From a checkpoint of a small transformer trained on Wikipedia: 19.4M parameters, 745M tokens.
MLP neurons of a small language model. Each row is named by its layer, matrix (gate and up: input weights) and neuron, and shows model dimensions 48-239. Each number is 500 + 25 x the weight over its row's rms, rounded and kept within 0 to 999. Numbers have three digits each. A neuron's up and down rows have the sign that makes its largest values positive.
After each neuron's rows, "fires on" lists the tokens most often at its 100 highest values on Wikipedia text that the model never trained on.

L5.gate641:529487509506472469497505529445474503458471509535500490489532482517510465496472525488524533518478510530471519516473495455502542494517478502491465518514477507504505537500490532508536530462519542546485504517479483511530477504496496508513503520452530507500497585525443499469488460509515470453453519500524494510498476471516488557511510489477542510472491464514494466501480550539497521506482548492474483515480472497493510504499511512480476507479475480538506466484532525477522490514500528515516471481507513522530523534516529535504447512503468478527475497505523506483467480488486530530
L5.up641:505459527463496479508472487492491442523501503468545493507551478489508514531494509441509520517500470488537549507486490496518525496553511524540482464527486471515469547507457488466529581493528487438506498505521524521473487500475532492514537479466541506507515511500509478485505478545488459470465509554478537505465448499488547544495580504506449505461515533463476510494499501518453500486526518545504471514534547502505517499518465441495481505448506476508518479497539499491513518444484488488485464499524514481504519540498526522508515490515497516484499517504509488517516489510499513502
fires on: ".", " ", " Master", " Apps", "9"

L5.gate546:529523543529561504464481525504535500488468502500531494519518493523499449492496483521463520494516510474458544504534537513573486469500495480490572508496495530482449485509466454514535523500546505505538508465521535501494488486531514520494463473529497495521485532527479538460468513481508483497444524464538491501502519490509492521495474486492497487471506516540518452508465559517473529531499512489526507497517496524533541525510526471468503478516515524459513480488474452502533554495468473467533494519492482493533534517482484450526519476442482525530485499465487523506510499518449484484
L5.up546:498456526537493475508529506501497485502502482482499468497517486474550509497429519531496542480510519474509501522534472503457501459493420474528481498506472493521519484474517506437483479489505496481514526492519466503485487501533525477518497484472533496491527481502523457489534485507532509523508537489472479511536442457453493508499553492493516531514552481444461539421490492435526488477473437554500548480488505490507483510558533512498510471528543498505512538497525493494475503505529515516525496477469526494559524500471528512517532535483479454505512513496506523500470492504474525521
fires on: "n", "k", "l", "s", "v"

L5.gate315:540484499477503512566525465491476529475507482456530458523480486512509494484525462512495505520546492478535489487519514492474513428513478498465503517508497486540468513458467549524531498495509475478492472492496529479516474529527516486498555507522525457516480535490526512505520508531490529491545540508452464466514460510532540484527537473482483495537544518523447556476491481463527497534491448499520466481507481505525487562457495542527501489505527483478520538472519473499469485460511490443536489495462489544524514493500497494482479535540515486498530518495491540504443534490475500495
L5.up315:522519454475498533527496490501462533509498496474539489530536489449529478499463477516514480549518490524501538482507526506512522485491497485487507522545490503522497496476475470500524504506539473490494469440490516547474493497533511508510489514502481505493472533486467486503483486516475497498541504499515482518495525480550512498494500473560547467511497538484448519470531487453509493505544441499512464506525506523534510552477528546510517456491555491447518544537505499493516483475488483519513508487523523517566488495480493475501477532547470508499569494501510517497485532482514467488
fires on: "onna", "ag", "ar", "n", "b", "av"

L5.gate585:498554531565475506503506489512512495438501476526507521503508535484483459464513511529495483482531526525457471493494503486508506519490462543523474475472492486482524461448540502502523503529489470505544472533475519474426510507515512482462445507508523495519520476504465485513531503494535480491454472517486491523523502505544457484477475477534449517517505496502507477509459504529496509543512520502492541491492477499519493524484513491470526511495500602479524509466521533533500489472526489508480514531494482514550529500449464515493505501512563508487478516532501515490509535517464462499
L5.up585:506492570486471501541466470476493501476482506515468525474530528523508478473518521475485534535491515506503485471469491504461517516515490537537442475511512475505552517492524496543501510541503481458519523538502540467461545517535478515526487460487488499468481504475528513526527517499494541546507475540479555521503503484487428449525479534486446502509494528470525512503442503524511502526495532532482501512493482547507502512474500521496526472536505519540518504488556488530492498507501502525524491509498492480462489476505458510499549508491502487520497505501443500524483460511516483516
fires on: "-", " (", ").", "9", "2", "."

L5.gate637:466506463479520540498495465451515483492508488519523476474503470483482509551549469500514475465520470465514531513487535514487480525490490472484512500485498459510525468489484471515524447518537525504518493487488524439515462522472514476502507488504494533467503507499464495495531524452508481472500503499507530524512500459445427518515483510509509504516542547488466480506548477529470503540472483513493476498472490499517453455455508551484514533485493531494494483524484479484467455496509487458550492463535549515497518437495515471475490541511491498502537481493509525507513544495460482516
L5.up637:484491504484491505533541475508486480524487521447484496557465463476563497504511507466495500496468513493518478482501506498491493468480532475505521558526436477514505472509562482511490512470514515515472479493523489478521454478490511485499508497463509494491497565481471482494494507525520431523536538456481500470490496500518478496528535499542506477541492496512476506475560501504556534555492481509510453495462484482543503477511514496466461529457526531505495544494515478508473520513504473504543533507528507514534510488478556538509512479491476493486479498471461492502473542456521494550
fires on: " ", "s", "ing", "es", "er"

L5.gate642:533526566525505523513489492513475477519477488510499459501503491500502487516521504486465516544499521512496488506480508522535483510493502531536483473519504482463556471507483518487491522498538495490550488518506495510484468504565494508529478488503510481482490527486473513515511488524451523483506536503523491471516502506506460490510527491507473517542474486524489521540505489488480463446488455485515494531536448505522520537509459473486525482486559455480504573496492500500498514535485549512510510498476486457496485512486542480483521535524508553523437509522486476493472502563500524522
L5.up642:487510527534519521507500462467496458520492472486464488478461487491484520545521504494413533515521511510504468504475466497545501456470496539533446466473526487511572498488503497495480490491542495501536518535486515500488477467531492510514483472499508487523497520517485530494507514478487547463531521496482499465503492488507479506500527493489497534551481487513507486536473474498466450518477483488473510510521408508500536547508422479486518501516509498496513572513528545506495506505453499488531490515512525452505492536505509498514525500561497542528499500520517509509508512535479501513
fires on: "ab", "9", " J", "ib", "j", "8"

L5.gate395:524473541481531504542521501432535502497526514503511504500503496565472514503480503478482531490501483465516463529489480459484502545534505495494493480480481445466527530491453498491499465507515506486519473494489454445483507464539551527515521426465486429487482490487564495490488503520496475510468506455501500538521503467478503497476484529502447516498537497507488501477495473535504502484438509500485501496486515475502482495504531498483508496531505505526467520487487491519495496479515482500509478525522481501476523483517502450498500478482471482455512496503494562501497469540491488513
L5.up395:554468532457511546521483518507502500540464513522515498517514479507473517468455503479523479465531493477452456514514464491487496483522489550490547496486497521493527502486479514505492502474521476459489507509444514491503518485487525520536492479485474479493489466473491485481458518522503516501501468467464532513514475556481548510505502506519456508477505528525475487490473515517480482535508518526516501477510543486505509501491492515515514476510493478514510488503526526485504524467549513505542470502451533467525513475481466516549503497513492517478519501550473530480437484498534513470
fires on: " for", " H", "H", " so", "h"

L5.gate462:495465515511507457539471420542465500472503525483530537468525533483531487483503526485543528506506454482509550449519494505455521500516528502503467553496520515502504519490468517501482515515545500562498478493503511463512469504479501513559483513489511467485519497498508503494467487534459480471503485484543505515493465495509476504478492495504470452470477486523454485497509518494522488487543546488495474482527523497522477530516535501497540495466528519503507551490490452543518486512488481522523506517533518495505485497485489481525479499506476488499507523468484488520469506487493490501
L5.up462:507478542522453508536508465521481513487502527497554499467522517518518479445507470514509522481482486523520491512470510522497494498497481483488495494473514508494506482496490473493472500555507540500476485477482503484547525532498483540520434520505511507513522501480497525498531492491518448495505530488541513494493477477538460491506487516491494454513526473544534510521500496538518482490501521477495495509537503500540478470498520483501513515482493468494507548450479467499500498505475507466488478526525511503466507502504494500511507497527506527457524497486489495520483478518511518490
fires on: " "